Weights of a small GPT-style language model, trained from scratch on English Wikipedia.
Size: 21 layers, width 384, MLP 1536 tanh GELU, vocabulary 26613, 57.7M parameters.
Architecture: rotary positions, no biases in attention or MLP, attention and MLP in parallel.
MLP neurons of a small language model. Each row is named by its layer, matrix (up: input weights) and neuron, and shows model dimensions 112-303. Each number is 500 + 25 x the weight over its row's rms, rounded and kept within 0 to 999. Numbers have three digits each.
After each neuron's rows, "fires on" lists the tokens most often at its 100 highest values on Wikipedia text that the model never trained on.

L13.up803:481482513518542511453492479514511491505466516471547494477475473484461515461502513500505513536534508466532505471491487533505497492514505526516508495496500502510482551517485501487474537536512526454493473485468502495509484493474521515507492498474510522546505541537534460477470507534497494574521487516519489530480464503453513549509495474528483498508504525510538471512494491515474532530522493512490500507507481480513514504488486519522518442504513496484478550552450490448477521478509494478500521538527473528505529507490532467507503472544543474557511515547435470494563516493518486491
fires on: "=="

L13.up262:475555481534492505501531491448549492501503505514514557471454471492499491486525502487526495495487537475522486479508495553518529497504532537457528480502500489484555525560520506487498480497454504496501489516492445516478482471484475538503500520512496531506494495503511495529478500528504503498519512484493446492453490484503497495516519536507510514485501507452547487502524467495471459487518521468490504515456506505489471485488538451523445450488470501508542525515533509471510530467495499528481523515499527474535499501491495474474533482524474520527513486551493499539492476549527478523
fires on: ",", " the", " and", " ro"

L13.up1453:520483460513481521506479483509502482543533488487462479486484498517503481475486479469529496495532431495526495481481506499528527497536488514471503532529500534500512508523525515499526483516485507517499505501503500494469469518490465506510534475484534546517559462507540497503506487509498503500501480467488506530491499515501541518435534517579493539485528523471469508531459477457506470516522560486539463479515489475506508505474504525449496485487501513493495479527475500489471462437506489514541472525525472502515520510514493549463495466490539522504478499540474504513479526499499473475
fires on: " as", " in", " and", " a", " at", ":"

L13.up1139:464511496495502509486515505522467539494498501501486478500463503530551524511499500469507534493514517521508479480528503473461505485498491466528454525506449504466479491520477552525466492518522450451472553534542509490501514541490459531476511479484482526507502464496507449535456465498494494489520502537532491523454512463499536524483505487513509478454528549511446487503511486496502510495437526482512497520470504483489518492515503450474510495510530522469496493497523477530484535529553507507563488539543486497506509435512530520486491513495467513550457532556469499490504466450516487503
fires on: " of", " for", ".", "och"

L13.up316:519512498475504499490450499527507483515449496541462475471509487513497477505545512482556540480483480512502519490504542472492504501501498504527480517531511526442455505498495543485494532549509473489502465494466514455465514543499445503478507500475514501478510524525534487497483510460493516471474513465517454479443494520475531532486530476492487483467512537535483455481543506490485520490466487523542581528495444495504493468476515496494463517522464547536479491486534508486471519499515503483510462477527493499520514490482529534505502479506513459518471478556492490529516499496478487502
fires on: " the", "-", " as", " for", " a", " an"

L18.up971:466530512574495557519481472488499464511517488521500443444500445514520501473512483524479505536479525546478481476479558493501507488470500503524486508505515476489433530508498524530477527479474490479519466492492473504471502517494492489494504513491473500535520513530476510500521496486445491518482493478537444524456468512499517492541505542489466478451500482473519490499508508520511465533495500495515519471511503501524521468503523440559477478443506507550502505492517508504505475520525538509516491522532493495484505507476506523522512521490503522553484490491482488529511496485511512547
fires on: ",", "'", " \"", "s", " the", " The"

L18.up1246:480513494561472452489485535483476470487497456511504457516470476485449510517505504521493475502514481470530501489477510523508535488501512493487528519497530524541516507537460534507469494466467504521490477473508485502481498483486462514492504488482519464495487491442514494522515481502510505523491488529489480538470462517480508558506533495523512468551476517522518500474487503444471483489514523522536471502478478491502496534518569452456438550480470541478474491517524496524480508470525519494493489516491515459499492502553500496544511461521483478510474567512515486508543471514489509504
fires on: ",", " and", "A", ".", "'", "S"

L13.up1201:516476502519482500496522450567496501478496510505455449484479443508555495506524530495497473531489499494495464504479513529457513495550489536550491415517525481488430498509501502526506513517509467474517446498502491500482537505548505530474518471482518530491509489455555549493479483508504501492496515507499505525502505501509502512528508497519511515505481525482456480495487479500503529499522514496528481499498511504503520492499480515488485500498495534487489500512499479491451504495497493512482507521501418511473515487535491500494510515516507516508475538484500520472502491530537498486
fires on: "'", " a", " the", " of", " |", ":"

L18.up883:455490508553493514512514513483522501523506511515486487475495479531520464462524495484475468470494521502490499457515520481522489524514490535495483523489506482503484534530460509530472500486522518487526471519500461513503500571456498505509566539496480553517474499536509519512468502495497496538510487508506491523483502460510478492510497500507502488481473531512523514550524485510517501525519491479512503466474515516503489433494540475525453483501440520538504494489455476489468450528505489505482480516457497536575514530480497518524472493524518506537494464521509510500493515479482515463
fires on: ",", " =", " is", "),", ")", " part"

L13.up639:501461497548487505561464497508510493495501504527480488476527476549570484499485481517508507553517498531491520528468513504457520494514510512508457465486543484528477508485494489576464493509464505470457467517495474510505487505462496502504503490487510535476490494501501524463498498504488521529491490454499516513509525504469475515497481498530490461479478494505508486543489450459436504566493472526540496444539517489531500515479459498488510482491494486479521529558489482488479509485539519502509496524516518508467498544517523508524494504497508549517495459519524486516494500482532513549
fires on: " (", " ", ")", " |", ";", ","

L6.up1289:485502500516461514473507492450528529495519492462468506507496454507476506476534520498511534527492497516514468510489512513527493476519539499511502535477501491493508564515462531526486532486471491460505474494467509466472495551519501518481538488474519473503523516523505489521518481520481477502447505457498505510450503508496488561462577504460495540485476503466529487498483462487498533538485503465508517530475458523491520473520503521483488464533550507488499515464466487498487521488516555438530473481537517484537501526501524490511526505501520485547494500519492480481544473487563470551
fires on: "1", " Dr", " |", " Mr", "Dr", " Rolling"

L13.up263:478475487486491514514541484494485510503515428499528514488524496517489491513510471508484518525505512489570533501497472492526494476462468531503509522534503517516483490521504486532499502499500482501524489470479466534479490513484487536518488505477455514498469484510483501496487494506527490509507497539508471472496486524523469547491525501500487522518507481488528530507492521467473497492506490527531524508453436523548506508449531516502509507489485516508558519541445514461499451513493488470497480523511511470529494538484472501456469467520525524535505481476464509497503524524521539535
fires on: ":", "-", " T", "–", "T", " than"

L13.up600:503478533482508502497479501557505511511473487498496460523494487494540497502483466467503517476507484497499500512483492476529529536492485556509532467524500495460476457549540505516443495503544533494531499456497519531509493471496487578496517497522486528471496451502515457526511505495532485486467539520482508498503502500495510557567478509510507487477513509498542517517491476459478505509503554504541475495472488462465559511523526498487441517484493525544455483512458461528506506473497501469531481500524519537522515488529495477508463457530477534540489527516513484504473498524484526509
fires on: "–", "ar", "z", " ", " —"

L18.up323:439502510506495472502531482503520489527510511554496489472490498525533485483566515465507491458474515457475541482459527533531484515516515478501490497560508492517469539518498530515480493473517527518485481448508473492457513511469497525513460507467476522495505495514515520547515512487496468552500522528509479518450473508475524570528481504494481516494506526522495506503530482494473485519441454503508503498530490510469515452492480458503467540457470560513517513495492471519480467550517527462463532544517535489543489538494539523509509497514526493513481496511509505503525482511497510499
fires on: " the", ",", " as", " to", " in", " of"

L18.up1176:482482469525533511439519504512498477483501529512537522528490463487519486483493466448508503494496522428498503498502497490466570504455496536466515476521538515499507489500479526536473494479500490524484501484489501495523508517536505541472526492503457496483515502486513490500495507521514469519495506500517500532526508515462524541524528510517490448488458488441491455491536476496527513528524488470524507528530452490479502504492493473498496498469491492486465537521461488500502499483536479488496515527474495469514519512513505500445489464518510491542493533554489518501513429535518541471
fires on: " and", ".", " |", ","

L13.up475:457540485495509496498460463499534507499507507515506514528494512509507525511515489496511479514497530477492504540475513546501459470488536534491509467462530477502509484496479531514498514523491472542498498473516459512485516510501495545503522514469478548501494536504494532505504509538512528466530479444525491529494540516474496462491491514527463505482539490453522499503507429510526537510520504449538498488518464466508500449444532463473502480465476519506491564558533470464521492423547473503529487496521483488530470543502522460514412491498516504518495513538446512484479483512489527520
fires on: " and", ",", " or", "ly"

L13.up529:545506519535493463476466540503494537506492484541509478470462502501505517479504487472494519522488529499506481493471546449519495531500487515485486421489485498483496516499507498506475495488494515526484480457525509498478484543513500519520495497494500569521507452500529471465534476498483470515470503515525517498473486486488472497522491525517482518515536543493561524485486527521479445454466516488497421525539472496485526519522491502470465492509502500502484470578500480505510519484556519501520489503515477506503486499479527479498486485509489540544492553497483499528464457515516469514
fires on: " of", "ed", " By", "ech", "ar", "–"

L18.up483:451491499477519496497500498461515486517482463515482527435532498528554487447530488534519473537480479475520514501504489564483517529524515486519475464483520503501496473536472536533490505475490482521524478464490493505471496534494501501460546523479524508488493498508494546492458519484479517509534528484493508502465492459478507559508488533549512467504466529501506473496527467535476506531490509457527589482497475530464520459481512475477455481546492490488509566478499468508489489488525483465433473495487486473551482507512492465515507459478520504529486455498465463540535516488515530529
fires on: ",", " more", " a", " as", " and"

L13.up308:493511537494527489496480488537481478515481534558531456481475529513505487525496491488518519496528502508523524443499456495536498544550506502500484492509481446493501486479462509528537485540497414501486503497450495518533497494469490509510513507518483547521530500476500477527474530550522507524479477502485489480479507506463531498518489500503507548515488513537521456489574490491523506531501507540500479491499497521493534483488485510506485479480487518482521485495454509464495479525474489499485499552576449515534461509503456502500494541525519493534529497481483487517547464501518471492
fires on: " in", "',", "5", " and", "6", ","

L13.up1001:475521489499438511501518511500492484479457512538488463510512493479525459508494506523525557474508498501498535464469484445525502528505487471495504445448542482502472513457476501517496496531510496495505480507501500507480541497519501481488517527502478506492475478523491478495501469494488479504454482456525484491470462456508553512511451518481519527529524532493527528542523519493498480496513550500536508517504472483513516453542468520512430480479507519487473500526507467495528533505542477479559562560564492530486530500499503499516467501516524502553463501528463552495528498495506481482
fires on: "-", "5", "7", "9", "pt", " US"

L6.up760:540498454513525489497474468471531493468511488458515496492516537512496476490513512477505518499485501532515473508485511531481495488503493496527487520519512487511487561488486509504494562501510475449508512485481485509509497510533487535481502449486507487563534518499500482499520498497485459558493492459497523511428514496501524560467518505444486512504489528429490462509518509512483518504463503509521529517472512473505508494502484516478492461494497509487467528498469499529429504509512485479515525552554496498521522498458516503523517463500534499520483490528458511511554500488487524508
fires on: "\n", " |", "9", " The", " consists", "=="

L13.up539:529492507503531503522494497514475503456466502491506513415501499491462463493511506481484491522531453498499495437472458485493482538515492517506507493542510484494498558510486522482478561504531507480481479507491490482499531493449523491492497485486495512552485525509499435465478476510501490550497482526499479476509438491513537497473506491482479526509490508545575479511489488477473529510524527479514517505500462468502527519490526519488470477523488524489493523527486477511489495472499491487473532525527534524504527501510507493550497480480495490549502502550484475518572487460503477436
fires on: "==", " to", " not", "|"

L18.up1200:466531486446502516467474527462510450522486461519524471501478523488498504477471502502535543495525524459501511454432510457526528502513521523505551497478522492536460490505499512531544522514507499500461472507456507503513496484449511509440501484517464493507507486515556453542533507489495499497423519495477497503499514475491528486524489496509521542496477497556524517484475506475499482480512485499553496499491457503515539502484481500514432464537515475506492492459480534473472490504532491495538539559515493492513485487522472490538461465525515464499485479526487503548497441528496496508
fires on: " a", "6", "\n", ";", "5", "7"

L13.up946:450510500536497513519538508489513448532518509554508479456473497528527525472541456532535512504537537518481479527493477462481512515466478477468506467499514464462483479515490498528518487509509509506501498507491492487482467483487507520508515500517488496472522492498463531457513472510536486557485497527478477546510530464462527504516477517500481534485476528507513490511489467476458498488492523507494505479543449522495520493510485485498526504516524446518497532475515473465486476505465512494496476524511486468484485548525492460516493527507480464549474495481477493488462518483541544504
fires on: " to", " on", "ify", " of", "m", " about"

L13.up470:504493462509499491486545494477504519496550464499498473474448486489459509461513472494455504543491504453497478478489476571505515485471498556472500455506514491514465479492517483495494498463519473509480492520531493516449519483525469531535495507451497572525548503510483473452468504530517466544487516498516500508517505513529500499504552493529453507490524499453512545535472511494511532468505465494460500539476477479478533515461466499471501506449491471520512515537492507452484480473526500502491524503508511487480470512561534503510473495506495519509458552488483531479490496506462517477
fires on: ":", " to"

L13.up1302:518528476513509523511497466496522512532483478548482516485525484541506512482551519494508496538541492472538502493472509521520503496531525470464503449503525540516498472526502514526462478491484495487505535499503469512490472518495510536505512508463508522486512496503493507532502486468470489479512521490489507489505481489479503522511505490487504464518530498494515488626535430539504499488506500469477475514500450527476524452477504471491492508476538532506500499512495507454454480541536501453509475532519458516539511554507492495484481461497507499526510526510512507485503505508525507470
fires on: " as", " As", " than", ",", " ("

L6.up436:519494477515553536495512475515511499498495472510508486477500487511505525471497479492497501539526526491488484463487504515516488538475487506490480471485555525470476530514515515512452545487509507493474467507519505510487507528519480521537533474485474487540482513521523505516464486482483513553506479473532492511504460456480537521501472487480465512490487534461533481521518492480474508536508486451521483511488505486578541489498503512495513512459476495474472515537471494531456479511523520476513476541481485528494542496512481486507459492519532513508489505515463510509533499475488512501
fires on: " ", " $", " −"

L13.up562:534525489470492484505501532467487483533503518526505499503447487517533548486506448452515485497534479452470526501468484504497520487495513550491518529480496517459501483504486505539470533490499493494495457489482475512497521507499490503505530520476500501480518548471511480537526481512527450518477473535527461488504515490487497480528484483505490482468498533485524494550493480485449501560516451451519525475468489489538498474478542506495488517453515492480495538488477515496464554463491502497485497492516470507532555483533490499531454512528536500486519503545499530522490481469522490537
fires on: ",", " -", " —", " --"

L13.up672:478471486455517513476501493519489515486518520517552467458530507538531497500544487495479513535516481503500515516484487483482506507532486518480474523503542527489491488540503514544509490464477516509476445512454511495507491523507491506507525490488535486514456476501532507541499507474490505496522501517527517484482498492453494475519473493518476493500537525523469471529483477517495445470494491498509491498531517456538485476499522504491503496485493550468539546509484466550462468470521433533526519510515466460480551512487535520509519491502526489471493503513497506573500472491496522520
fires on: " |", "s", ";", " Western"

L6.up1346:493480481478487478482491499490474488528523466471515517501467505487517451491534471496539469522531503471546540471540494484522510501493478508497524511506520483516454533520486523494505548520531493497524497499488518460476501513522499527486499482499501493478491533546517498493480520557460487532524512477478500508500500490450555567489496500498498510494509548493559479533533516495475543500515513474557507523488448517473528470504486513438486489440458458521464543510520510502473515468539495504496536486526519493553523485468492523512495479491530544551464487481487486532521507527523512520
fires on: " did", " would", " may", " do", " does", " could"

L18.up1221:518525487518510510455542522498468504528515478517502530506450482484506486483527437495533507514518467483523566513529499504484541534479472491470494513472502487498505532480535490505474529459505496450466477469520482553465509507504479537491486462487489458482466460494493508540504484520487461486437514519491525540496503473447552530527504488464485513515496526523524493473506487456483531532494491511530509501549446475487492522496513479486488465532486505516467476518491477458489540519543461463481533499476462487517524515512506531557497489503481480544498549495491498517514487493458500488
fires on: " as", ".", " had"

L13.up1432:522535474520469556524483487517543457499497531478510477485504482500499482521488470522489502510552476503473468498522471450502510543491516488482485498496533538499475519532526518479495570485466474509459535492498511483472511478482464509511509528507493527505547502489535484515542436493531528521502504498523486562483490484484514478556489486506476476489507506534526507528507545467494458466457537557555499503525494470475498488495514496521474535499478516498450494476533461530456485438553457473537483523520511514478521516504496512522489488489505471519456474540512505532512532501477548498
fires on: "9", "1", " in", " ", " at"

L6.up921:521493502518533506490481467473495464438522507472523496472511486493486495505498481508511532539520514471518491493463486512499524533531482502494485527506512497500484527506477486516472547517485480480491483524467478513491491538474479548488522432505499508552511536496541456489489487460488438522488479470547521484453506511506570544451528503451475481493506501447477493531504479501486526526515501501513489490482487474516551477534541508523509476524488555468505544495508523465494534452522481502500523524519466499488547509462514470540477451480540468501496492488473518499525495513519493526
fires on: "|", ".", " |"

L18.up417:506502454480518470457486489508483498521474488511537530482496477528505499457496495536496483510550497475516540486437522494501517500524511516488481525510524507492484484509514519520488481497518482528500522455465498506492517488499496534521512493486469546503520499491532502502489493477503470536489500499500524524493478477482503547504554534522489497526503510500509516474474479535496495499480461482528522549472492502448579502471472493425455517479462556473513492478450458471508510488498515454495483530482512459525532491513532518490484469528546462478486489527499547555503484513487490458
fires on: " as", "As", " As", ",", " last"

L13.up1023:476469531493492462512511521494501471474536506529509491455507456500518512523529448489514503490522515497522479539510477505545511490487484507510464497466505448462521494472445515486506537507499498490530528512498499471493540528478518466481502531505522475501445487479468485479537514521506458509498512482476501474507507483510508561536470504506478462532526519503463464527522510501505512538483491508482510487466484509515486484491493518532494512535525540493514508497500459492461462513516501462524512481511474488475502539474488508511483455498485476477478467494460470497473459510517564516
fires on: ".", " m", "om", "M", "J"

L13.up736:502466512515555487470546498493507480484487485500540500419519493512501503486491510481477523533480523489507496533505526480490462504545524477443519474503505474466475511486484546503515499499514465471486478505493489519506490544468495477486494492463438522542511539478490521525500516489472489515505477474500504568478531515546518476472489482492460475475493465475529470497474494539492479469449487541480523492520452477479511490497534478528483450504523537464517519510474462500528545470494464525515510529536460475534501517518506502518490515488491516499518495473477484528505490479495503510
fires on: " |", ".", " (", "en"

L13.up693:472469483497511492503506524467536494509487494475473500493490507511518473458512497454513507492537507506481510493465486500509523531501535465483519493521517507509531526521421498554525474536497488504482496467495507516495497477473514526509508480467462480546485477487542478524494481495491508502508487499485522482514512484452559523514484512533468528481488516496552475544491476501484485528484487512500544541536488514515493496504505496451496454476510513462499505513493476453435511517515488473499552497544452506494534554491488501505517505518475486538493525530467484514492511472526531497
fires on: " by", " as", ":", " with", " or"

L13.up392:495466502533525493508495475504528442535478510480483490455457436549479461506495470504494497539500483501538509457482487486559527530486458503484515525517508518503476500508498510497497522515465543530499493495536500479490536499519499487507509488497485522494516489479540494513514501465490494481501517458499506501485513520485527521462523466496480517498540563547482511474467555460483438521452526492546504510489500475502501486533496477507463492448470534487526497501476483526454512454554493479530511552552502553479524496511512522511514467509548567480469489508503554532497496478508498483
fires on: " as", " at", " in", " was", " from", " "

L18.up211:442488445537522471497501450483501549475500461511515513498492494494515515532505490524515500485488505527509486467533484519481504527517499489500507509515539478479493502538454513536453529484520525507493505506511460533499504490490455544462498510469529501532518466495477501523526460504485478497534462492521469560493471506487494530525523534509502504433493511506544541467532541485517517458525499482552495511486494497512551507486512451477474535470462480528496484466525491499500478515529478530516506504471509486541530486561535466472477442506514510523444561523507510517508454501486485519
fires on: ",", " -", " and", " '", "."

L6.up1267:494536489505491523460496492502541497494523510530519473463511516508501462474491470491533479483537502493537535475554473491491476486456446498509489481528504454526481527534482548488496472484512490510498523488501513500487538526493466542515520480481477530563510520522489489475492524550459523544487509462516507522456536473466588510486503489570500495520526509514495515530500485483479510502504506490491502512504481513553508499467539471455503493481477489572478582499488542520436503495558479511491473506513497496495497526492517490508479551555557508502448521498494499491508503498507533489
fires on: " can", " program", " may", " programs", " could", " models"

L3.up896:509493497560512508504517466493535481503486503508522479515494491503508549550509492502539522484527503496509510531506506475509505514561496450500490506499504524535527493535514474533559504505511490543532517488511521485529458507488524519508515496499478450526498496499538489499493461446468521481489509529520502484521489486488482505526525494506503481501471493496487488506507487510526483485472527507498459470506532524551518493501497539487462506503492503523467489477517477532498490508505488477460505537506509513536500487476480517499506493519471498512499500489503508485551497487518534446
fires on: "Q", " style", "ausoleum", " Billboard", " mathematics", "ocal"

L13.up497:485494514501526494459509510508499505508490510487523499467481480489465498483514493522501547531522501451526502475472486530532508512505498513487519504514501470512498543496504501481473534531520522451494463482468492498489469488473514520496497492466476504544520546545532458509491485509494481564518477526512493522475479487443527562510492482524490531505503518506532467515514499509471521504513482518488472512482458466515499498495495517508513437487497523485508555548454495447475518471517488470506529541540479531511538523477527470502517476545532467582500530530451479513564513499533470502
fires on: "=="

L6.up691:479514551498471512501473522532508464510540506493520469475482486524485526510523474524513553522522524475469494526538478480473516487490533509480543488468450533446473516493480531508511528482497532455499500507456441518482508514553464525529531518503507517488502499510471480485498496511513503548481445478521486518530508481473499500472496503505471480459471504531537477509444503484507523497508525511507488510500502471482524516477506484544507463504477491525501484458498525495523531506495543550506455516512488506508464511501470479531478526482507471500491469490517432515460500459497498541
fires on: "1", "E", "J", "Neil"

L6.up575:476515492500484535519527481516509483493451460533472500491534501539467532496540500523514524528523544472476499499487503495476500487536516518489527479489502517511530522539491494493461474494469472516487528523506524476520565525512454530509527529471465539523480504540537502501540500512505491473490507498515480524535485487506518517471460528537492517522514444480510485551488518477507522511512510466499477506463479463556460532499535479534528472504521502493501486538494483526461500488494492527526474537521498494499484505520484508467518518495523433472449508529507487472478470454472523489
fires on: ":", " group", " production", ")", "born", " Foundation"

L18.up753:450533456491517449488512488550521498528486464547518500493488480514482472517509489457501515502537470520521505466497486512508477487531512496518479510478510503533497543496506511533490509476493478533458500440515464520510505491469545501475503524479464542487529507522507508481488506477526432529481546494503517523452478543509458496520512509548475502484526520508520489535504486476507521511475436483534481523513477538475497465475509472520483464509517515480501499491494505478493480508545539488483490553564519501492507526488503478511485507488489529516529519476515540546496464491564477488
fires on: ",", ")", "9", "1", "0", " ("

L6.up465:495521524467559471518491471441510496509500510511513494454498498472531480490499531483521444518514503519505474526521451517522449543526489520480450489499532494506493573521490502526454512465530503510511497478519458503486518499497516491524528474493524463526501538483492491527491505562484524502438485437520556503496505466498527506487481545498454497495497497515520513517521472478463498575504474478537499493552522479514550513495491521503506504513469504473486503517478505476498509499502537492535492522504488526504522471523513509504500447487518504499502460492497479505465475489472509519
fires on: " state", " public", "0", " federal", " politician", " "

L13.up1407:480502499471540486526430524522539520533463472482527486442517486494508464509505538478515490523488484489521498471476529449521502512468483482526472496514522509453522490514488507488490538562488525515502487493483515459507510507503505509512511480490460534545486490526518523513514543503477524512494493480500532488494505482458515513493507484528504522507504520498469461476441499497532523539439521485529504504486466483467530491513511482469445479501485553509516479503480464542468488514523494514520510540507479517497522499512493548449482514496508485520517505491495490511494511497463540465
fires on: " as", "\n", " and", " is", " become", "-"

L6.up1006:542497495525531515492490476499526495498469474514448479455532467496496509493519495511502480516531513545475476476471535508528482512499536507530496494487508476455473520501503505527454530511528474461514471463504506507469517488532503531505492495536532469542477480503537487546445457506475519479445490475483504457485475515491526519474491531488483486507479511481486482514541501508494536579510477520549504520524470502508544497496508506452517487471524474487448471538488499537481496509535507471525497521473511529492520484497561489521489469501522474522498536513479522515499498556478512506
fires on: " ", "9", "2"

L18.up1012:499492511502502526477454511475526482525511498525466492510454512516489488450486474463508501512523492505514506495511542533498534499503481522507453483498519483491459535458450520507477573538455459513485445478481497481488474487480450491500543520511533469515505554499489501521448470526504472517494479471496520521490488502508506514457502478511496492499485481480494473495494486503483490529500479479516524470530477501483529518485468488473498508536531456483511510461488450499511484505552509495529526488498477454508478521521505533482465507505550500520495532547470525481528472489511513515
fires on: " |", "0", " ", "2"

L13.up474:522479524488508511502477464514509497506541471486498500535569513492523503516552523437534485511492491474484476447505470519504486525505469483469494492479437493459482521513498503497497480508497514412489497509508516474507507450525463481533516460503503483531539474521513506508512508491491499543519534440512443514508491475506504529495499482488501493471516495516496483471499467494482477519508477490510522495545466504499504505484498494489537511504506508489453481526485498486512436461532508455532507518525489487475511486524500478457523459498491505494476483480456506489509516479539518448
fires on: " of", "st", "er", "ch", "her", "ue"

L13.up801:494509490503523505522458437501515464465475486476484471515471466522528468509503484515528499522545517474561509505488495524503550534535527525483475498537540486505483529482512489504491519542493529494466476503472516492502465493479520531475512480495481521542542490472530524464467508485481451493512509490520498522531532478525462515491496472508515478458526503482513539527479482501487520486454491547532504487529456527493550458485470490516496478575487493477470519485536495468479500497510499507525553502509480516522504525510513506516514528468565543506491489503479509477514477519528492491
fires on: ".", " a", "5", "0", " |", "6"

L3.up102:491465529537497512473492533524483503494471482444493526507499503502516475527488496496470506495474497508489480485517517493487501550516504457531477517506504524501492485486476521484482514478580486479481508509520499488517536492508508471496521477498507501497510468502493507480517483500488506515508509436509487520510495533478481497458489502487494491513467480509477503493498474459493546504526460500496502531470506538520498505501500493530503506479524467519518486519522536486484486504506565494418532513527484494500503503540430480522502522521554523496472478470484479475497546511494538526
fires on: " It", " intended", " seen", "essed", " Luke", " average"

L18.up1185:477503509502492554526471482461473507526561510542490465419472468484513513469467483486505464464529523477497477498497506442502505508484529573512503524512551492502469498472470502539482546469512506478517479505483507514463498532441510523506484531456535557554489491507495511496482483487487504530465492513474526490445458492473524506475522553530473505497537499516515483526480491484503496524498509479509499500524455488493515450491520509516451508496478488478496538469506461512490522525529526488487488526514484472542524503466519525528466492464533484502502501540493490503502516506504477500
fires on: " |", ",", " ", ":"

L13.up840:494516483511481512538486518491517522467504513521491474470489479555517498517507502505516507525500480474478485471504529468528484510465481506488519500527539534492485538486493501509513496480467458471481511528540502472487522476521493509471512476509483545485467505510502453530518475488495464547508520499542472529453504474473517543486549527468454472426519518509498537505482501505464433539484483523539484497506505484528494481533476484516489488499491531509501527481496492527479477528542481485513468512497493486499530504483498518528533494541489547528497486528489518451519513513521498501
fires on: " of", ":", " for", " The", " On"

L13.up958:460493517507478548538564484465472454512517474504564509517480449524493510490464521501526517501505487458453501484513460485491500464507441511496497470499507502518488505529520505510503500519505510482476482508501489488461510482510506493534540496540488531474501484506503525497509491517514490572477509509487475551474519474478468544487558506549528461472444481469542523505470514490519477499475484523474500483512464524508536508447503492452480484468542497535509528488494488449428474490508518500498452513511463494498511556519491475510476515525519543525496493480483511486470510532494531532
fires on: ":", " on"

L18.up368:434472477487508526543479455530479538508520476520510477469529510498520480519492504516504459523498505519509501470459501479503495500484490501441440507511511481509481486493499506543491504465516490480512483482521499529530499522483495525522523502457531508491547497464495488484458458502438522465477526524510537482536454450491524526506483514491505456495520558516509464508517513517535512532506493464550533477482489509514507462480521494505501516509463506517529502482488501506484500474518505476490523494504478512519541553490554546483453521544510523523498474508523521523505486470489499495
fires on: ")", ",", " (", " and", " "

L3.up873:474500488455503494502506500500486546503519477472548458512477481503504552508492492479548478524497509503557538494536494503550531525480519481493513508503498462500457476545546481506523507500494514496491469505499512536507504490546505552533516493455516524465471494468474488515495515501488473515471500489484493502498495494491520541489530510510504488473500466514538495538498519467525545497502486496502513530490522520502500509522510534451482517512474484489512492515494558523459471565519527531539521468488501479496474505483515448489467475503491513514452571462510474521439528494524450499
fires on: " life", " air", " history", " animation"

L18.up1511:484494500522501489478475493493481447511532473530454488493503461497493544482485512472524493497504473474496515524550530535511487515542489505494491543481540477504448525536500480535466483494457462466493504503468502521489506493473524512478515465479508501490524503479524489529485511530503507523516482498457520526501469497500495508510516540508455521482504476477494530462491498486483513572470487471506483489466521499507509513420492505477499509516505465483496489493443466482464488476507527462547494536543518487506487578520468492492453506513537521531508504504491479490531448500505555486
fires on: " |", "|", "==", "0", ":", " a"

L13.up805:446504442488487487466453503535494461494503499559477506525491491522508457506553474482485514491545471535471512479500482491518516511527469536473484521488511519487462473513500522535524497490500476436471512526473479504530513467494431518435519476472533467462466556495516454501520501474489470503490478538504489522510495504480509549507521497522476475488527502491480494463547529520485490475480496545518509533501446482541533515497479497542524518503504561498540516465510481487527539497536470501487565515479467485501515489498525484500478471527478455567417505540461471508510494529486532543
fires on: ".", "2", "4", "3", "0"